python train.py --n_layer=10 --d_model=160 --head_dim=64 --vocab_size=2580 --norm_eps=1e-06 --qk_norm=false --tie_embeddings=true --init="normal" --init_std_qkv=0.0395 --init_std_up=0.0395 --init_std_down=0.00882 --lr_mult_o=4.0 --decay_fraction=1.0
MLP neurons of a small language model. Each row is named by its layer, matrix (up: input weights) and neuron, and shows model dimensions 64-159. Each number is 500 + 50 x the weight over its row's rms, rounded and kept within 0 to 999. Numbers have three digits each.
After each neuron's rows, "fires on" lists the tokens most often at its 100 highest values on Wikipedia text that the model never trained on.

L7.up276:556476495522502562534523529525432435554491459420577493558477525516474475455486467451608498548532494520510500476556500511498561542579507511513538428515459417483505462482458497545568487521632429388456407613458513483549443474483501412395537515551485603514477464455566472507567501571517544486
fires on: "i", "ti"

L7.up546:500601476498532525450512542419478553548573491476552464448536384471493603498541435519499454515501535486498507531430558550481503526527487482553454430480457377430585588444499549491501464463490558504407450375437448511455563502462540473480476570446492498547533439525551568506405578523495570498
fires on: "I", "O", " Que", "D", "ens", " per"

L2.up470:504495520505516561513474430433547546566548552497541504594566487583538462534519531456610378497480477511489499519457626535500425513460539500494479489541389474534563466395526593468481407434495498555465532499502516515527510562553491521533524450485429476501443565487509517475468545494559604523
fires on: "ile", "ational", "ight", " public", "ary", " if"

L7.up226:525507495395463543555516527469518531491556623558462516521528537485401572454509487490496549569506469576549476497536570559552344515429593494492442477479463488480516402453541557532521492569448508383534526585585528493490497507486444555601446537387536538512519562447621452564439542460477462526
fires on: " he", " ac", "s", " pro", "n"

L2.up329:487477543511519517447476557425460586555494444481598493465451462556513544588550555551482477476455566540403533552471497507502483542522494483457460545486486458479480487528528510452455358466481448500484555485571450510515518536539491574462512514533470488582537545558541541432459472488536534524
fires on: "oy", " town", " house", " with", "unicip"

L7.up400:544369450434517580447477451474507483472465514432488500500539512590488559449522403498464503505501526433485533471478508556511534447460446607555465455448576426485576509560487511607497579505600517519580509428397549408529514494563556510429572491475500503538532553564446469431551569457463433555
fires on: "um", "ic", "c", "o", "ct", "ul"

L2.up407:476581494484371521474512443440454590518471475434463535469519485474487490559460497534496565490495485435541545423450550483597429559455522528454550521553418540524551494400409605504579547470520563440447482534478389663562487576533521503483403448489545525512612579582509517503579433488539536496
fires on: "rom", " election", "y", "ince", "rict"

L5.up214:429545507537382575598541421504450520526506504590470540575500440482528484487465519561487466460533476468578520538585480452493549473493432512419471518509591576518507444493573508485486458456487517522508650494559479528521520404467568526566593544565543452493483454463424389485466492515457559464
fires on: " his", "enc", " Gu", " g"

L5.up453:439475490512522456578535508459547554550530554515450542419451490485484589392489492436550539542498500476485496525511631476524502615509487526454509499518494354500523455496515460500562437508467496578488507445497475603481407436540481468393513550555480463519483442567527551527513508546529476555
fires on: " G", "k", " Q", " I", "-", " K"

L7.up408:493478511441522496537464508493405438510401551537551508540538574473539489533484527447532503497472492556539501489517571511528482547525503559545532557496539546512451534499440575619517499509535409499461425485499343464510490459557522502499512535433522498591529542524486489402403516464441434473
fires on: "L", "o", "H", "re", "r"

L5.up429:507477479506478475510435460504499496581478460490530456525595515525422470562488552512482497472459495545563598539451536425491501506545474444462497556516479455413512459496473464449532405413441579522518446488612545463516398455549466549504424508535563473481467570508447591425455602471417443456
fires on: "he", "t", "pt", " m", " second", " first"

L5.up112:493495519481517575462490443513481498506504548472525499519450461603542560559417467487535547438461493476508488433534441474545576545520535446442554458404511430476480561449471579515397529489499486451462599557416469554604432546513501503456536475516458510428413420605507559587472519518481447530
fires on: " |", "|"

L2.up457:533550489592543487552497410434465560433513448542508499569537579441462435487485469422577435504493505451471507401486480499471590456452544510436449506480475550538531491449544476549480473603574538504508458581492502510440554507478542474428503479464446511421601507477476547521542490586550526550
fires on: " A", " Col", "===\n", " B", "===\n\n"

L2.up114:448495563442485474509599415411550555607453565534557443494474521595562449522514480430497480467495472548540564433493487445545547520571504449531481467499558500469431611432498345529459404519524419441433516541471496588603464528526507522491539542532517519545464523551456483499478419650403465474
fires on: " |", "ro", " house"

L7.up336:506562524499489566500544447523518566464518568429482488556539540519509546494518447531512473421376532602451542558557461378509536476484556410527502525490573450441408553415566519422455443455511542594515510509492476440465490476535500556520543547437569611578565502478524497493513608492451598438
fires on: "y", "ap", " Med", "1", "m"

L7.up472:508529557483489445465458443500548550536508505522479460507538479416471585363402493403556486578515526507419597527468562476493562461451524462505489536430606451471438439481582478557554481406501551550463479553509459547543522472494473573521594526468436584573543610522563447478470493492598500346
fires on: " l", "re", "el", "ro", " de"

L5.up313:575370580530505574438495561453430457488543394534456552463486494542440553562491513456457441560489536486512539403491485568479440467474560475488469480517500523518555516532411560470460469500530543539513432539534532487595527519491531455542496494414497520474493493585578414456454552474457518475
fires on: " an", "ens", "\n", " v", " Ph"

L7.up478:469571508501497511514340455500552517478533610519502434488400587496464403482470460462510497490552522497558461528505444562481472508536529479435567580489425494526491534485523527520443543503551523567531481551451496563492455449464476581461570550459510556579488495539481490488432466642395440528
fires on: " to", "e", "a", "ers", "ann"

L2.up347:445480492484599488537489537498549423484438506375511542519404503467381514551485501561526596444526516497528451524550446484408443452433530471472385464562529450549466529479543501466494529508479418433485537373487448538518523601523448493493503508523464528509511534571510561464471500556563576522
fires on: "wn", "ell", "son", "ong", "bert", "ther"

L7.up143:482546442484465555459550527510438569541457526508452437503561423496487614518475513471478549482430505520562553478577531490469610569525437451630486567532568474481542508500463547486483522513539438621507428525513499539447467470317522475450448502533542556460506438500435512520414458499407471567
fires on: "os", "}", "s", "iss", "ug", "ens"

L2.up243:544534400569526486505373540447482552508536426557502473502476542426503509500487552461510471555511443470550459498581605390592487506504502507522454507532493537475475487461554464483563429519557524457591488585587465498482606549655447516469539522527510581496483477462537474468461543519497583379
fires on: "k", "ust", " also", " not", "ember", " do"

L5.up223:535446537485579487556507421496515488482497506400427432408420575566460524489552580507497530517470511446502475481403509578484495490430516424460450560487521600478477566564498553521440519439461570491526536491470545497505446496573525474443427529503540550483489507461483479504532611488562471535
fires on: "w", " th", "l", "ad", "ir", "ev"

L5.up66:619515442514540509450535635504514522556469507523571473529496503487560530520583440472500544470564512526510469502443512499551482528432501472528436585555447487465438551423584419420480385525470556576510479473525475537478495510469408454491376490487556499529548438515532512539453599492586609454
fires on: "(", "H", "\n", "fl", "ob", "Y"

L2.up627:502530436607458475532470463413530520568471505555429512523605492596477465469595504539451428505548481539437458445502479578508569450527510495485505427532478430475495402415602464417533449488544448484382560450579443528514543314527466489494539508605510570586543491480476609504523487512482510484
fires on: " gr", ".S", "-s", "-S", "C", " Rep"

L5.up624:463502537514468478482467486515516575484610540452450517478489505488503460506573517557483434453444531376443428539504522537474602618472555558563551415514555445361565551470514550395503476512587524492543564569471519441502521530517496420500578426523461491512488454545435534496472475492426535471
fires on: "or", "’", "ure", " Best", " World", "ove"

L2.up542:431594515459612498494548464555500424450494446493413575564485523607396559409499494419557445410572484499552460494507503552520533514458536512504476492526424435487438443426539404543500537493458543553419526543523508448502543524505534565501536548511543463416419435455636511544466513445518467480
fires on: " f", "emb", "uff", " there", "av"

L5.up334:578507467405512510476536472442534561479598462466497440567497480445505524535585455539512439512444524523517514505523512421532438502460477477445545502455485435510510373583592419481518478519509461554442550511468504504430477559563430534460624463487512506487526513541461538438495399552541610482
fires on: "ly", " also", " football", "ers"

L5.up582:539535469385458592548519541487499416502467526488436496481457549385474521567506557528515534519504511513527506544562510523532463493624442462494595488537488376519457571567432526477456452482509470550476524527500494546530571602463468443479594469505523452456503450527527463576513460432554573476
fires on: "ic", "ure", "ural", "ment"

L2.up238:560538549521444535522463429505452465456416419487549475479503529454442497468504541601520426530472481483452444433537503488603506560490452440468476399459422447456481451429486500556491521386580470467565479523571548565543517478571562516518482478531424573516449566473560498390534530526424448521
fires on: " S", " M", " Ch", " R", " B", " Bill"

L5.up40:443529507579572407533405524430624511440496545491439458506473529360506437397508528506426435558513494408560463438626517529509484442539482543500513479424477617500518521545433431535462531457563563498475489498451503552474449588535512510456525509421505473466514469503471486491545541529535525526
fires on: " not", "ann", " over", " To", " to"

L7.up561:504407457467541485518483566587464542540475585540490547461537535416534531532456454478550476509537544505433506519523460481535389437425511549516505404532503520448478477457548563427503469482586482468504545518537452564563570546489449467532464472391557502591581385490517462528540506392477572507
fires on: "ab", "ob", "op", "ap", "us", "ik"

L2.up620:505512490456582527365459529550520558525467531473448521561467500523616526546505522416511519503465425501577484460488475431401483500539463477444543487533470495551475504548505543482515571391444512535376554460498560436433509384490516517546538604543461546505473507517525535548392457462480531522
fires on: " ex", " m", " des", " res", "°E"

L5.up273:387333559468536519514486498538501470421486553542493488523493505396470470580493455582536519579529466502498546505494442557437475466438524509564415484453500513579492550491481519471418505455519495556517543561431431549424507447516464420496515469566433534440556419579513542567492487483503553501
fires on: "n", " T", "enc", " t", "T", "ut"

L5.up519:531528541527553508564506555466460512415528463517481472523545454479521586431482428512513497503487436505557506468498501515454463525503470518561540384494505572442503485495555507465460477507572565472585556507505489476447408466443480590573510490564585478510525531652474469399568452527521485471
fires on: "d", "a", "ie", "land"

L2.up478:368546506494566621519446556457491522476484452494466498473547572463482500494525435496468536502526493482432507422451489472595526546513446557523516499533463502497571522515585569558486470373455427516451443456457500564584455543468435417541546372438599445505528584537478427525562493480575515481
fires on: "ide", "act", "ulation", "raft", "ile"

L2.up44:427621434440445468420544479500506563451452579441427487427559531439535488497473478547555561506552461597597453454540578458524438500531459467491452493557504530496641410511444504494465598526476502557557590475507513445510550471479430462427460527591545484416578511460493510505533478512530546484
fires on: " sent", "is", " sing", "burg", " min", "x"

L7.up356:496514478548434380503434465498428447515433522489477561560536517514542476433590423463497509502430558527526617433467468508579507511533524422509417499498555483594453398428530500473449500450533571533491437502498559436611498628541384448444460534463474466550407491524557563549531495499472496506
fires on: "\n", "y", " post", "-", " W"

L2.up471:423470456454519503581537568485466533469545513420540502479564410529487478560414506488500442480582496513531499491494513544423551600473456510582540497426505447410528575519602486471520519510469582562522497515556518418439420459482467556550471475435492520513486588650491516410511475586449468568
fires on: "ia", "he", " World"

L7.up182:543547429508475552524434532576490506502595445526453581485515494388552596549516485575596505442448434420446446527447565517536498527521457605447532455516436477537456443525532595456456418548496528561570523471534483511512500555438534407462441460532433443539462402542523551464464594403545463544
fires on: "im", "ip", "or", "umb", " comp", "ff"

L2.up4:510510545430465512481445484549442550519522532533529476523496477446538466444508425514480430429529485488527472496557481546520500483545350528484471489478524529504571542533491444527507594517448506566484572433399568477535524495539437445467503491432500470481468495461589608463478581514572490523
fires on: " exper", " use", " requ", " pe", " include", " invol"

L2.up113:519504425466568543532499543488429473494463472529421540468486498398539555523532484478505459418544506493543486512526403465538523492552481491504460592455500514590533405507450513526496470360518484534453420513465425446609485504489400504535505458439575506505574513595551520494451506519565508481
fires on: " ent", " Ma", " IS", "shire", ".\n", " And"

L2.up380:501467529544437508566477493528552490452509521452611516461575469484470390543499552470504546440453507513505459512438604441501466519458431632513415491520530434419438477505512457497475527487520548543389482551575481409566424549519464562490512477454578538471497515523596481534604473432504431530
fires on: "ast", "ood", "ust", "ork", "ations", "ief"

L7.up220:482559503452522482555490513506538517451496451521554506551569450412448560514455416469469545511607565431459607485489446584495546501475486429483490509536453508515554560452450506517576547567602550502521464521521504529485394427541499483447371564434526552461564497516482575424456493448477508420
fires on: "S", "%", " each", "as", "h", "W"

L2.up254:603444536369434569445489527553427529591396522454513498494426517504498506458567501466466584480505522526488555390497506507519599488598568463503457456517443521463390467487389434568516435494500405522469478549447492537486498576415422528485628482445452502508504581494499504564493497579456558494
fires on: ".\n\n", " ===\n\n", " re", ")\n", " ===\n"

L5.up29:487526537557561499458488558455394623506596521495465559482480500380574531498545479528489504525416439524524513533557580501469351499454535487471456513555506513479447562547478542598547486569571528541475515492564487495579555483422505513512471445559458467456458474385439503519479493465525478524
fires on: " Un", " Mont", " Phil", " Sw", " Val", " ag"

L5.up186:425463578482531497515524499563451552535456517497499557498506526483441398537510527569516524473475534498517542415493574486519490506528491582550423499491454464463472535486527503506594557473608491462472524437556611549447449569526427483503504547546495571406577557433556570470425437541551498445
fires on: " ar", " per", " inc", " compet", " month", " fin"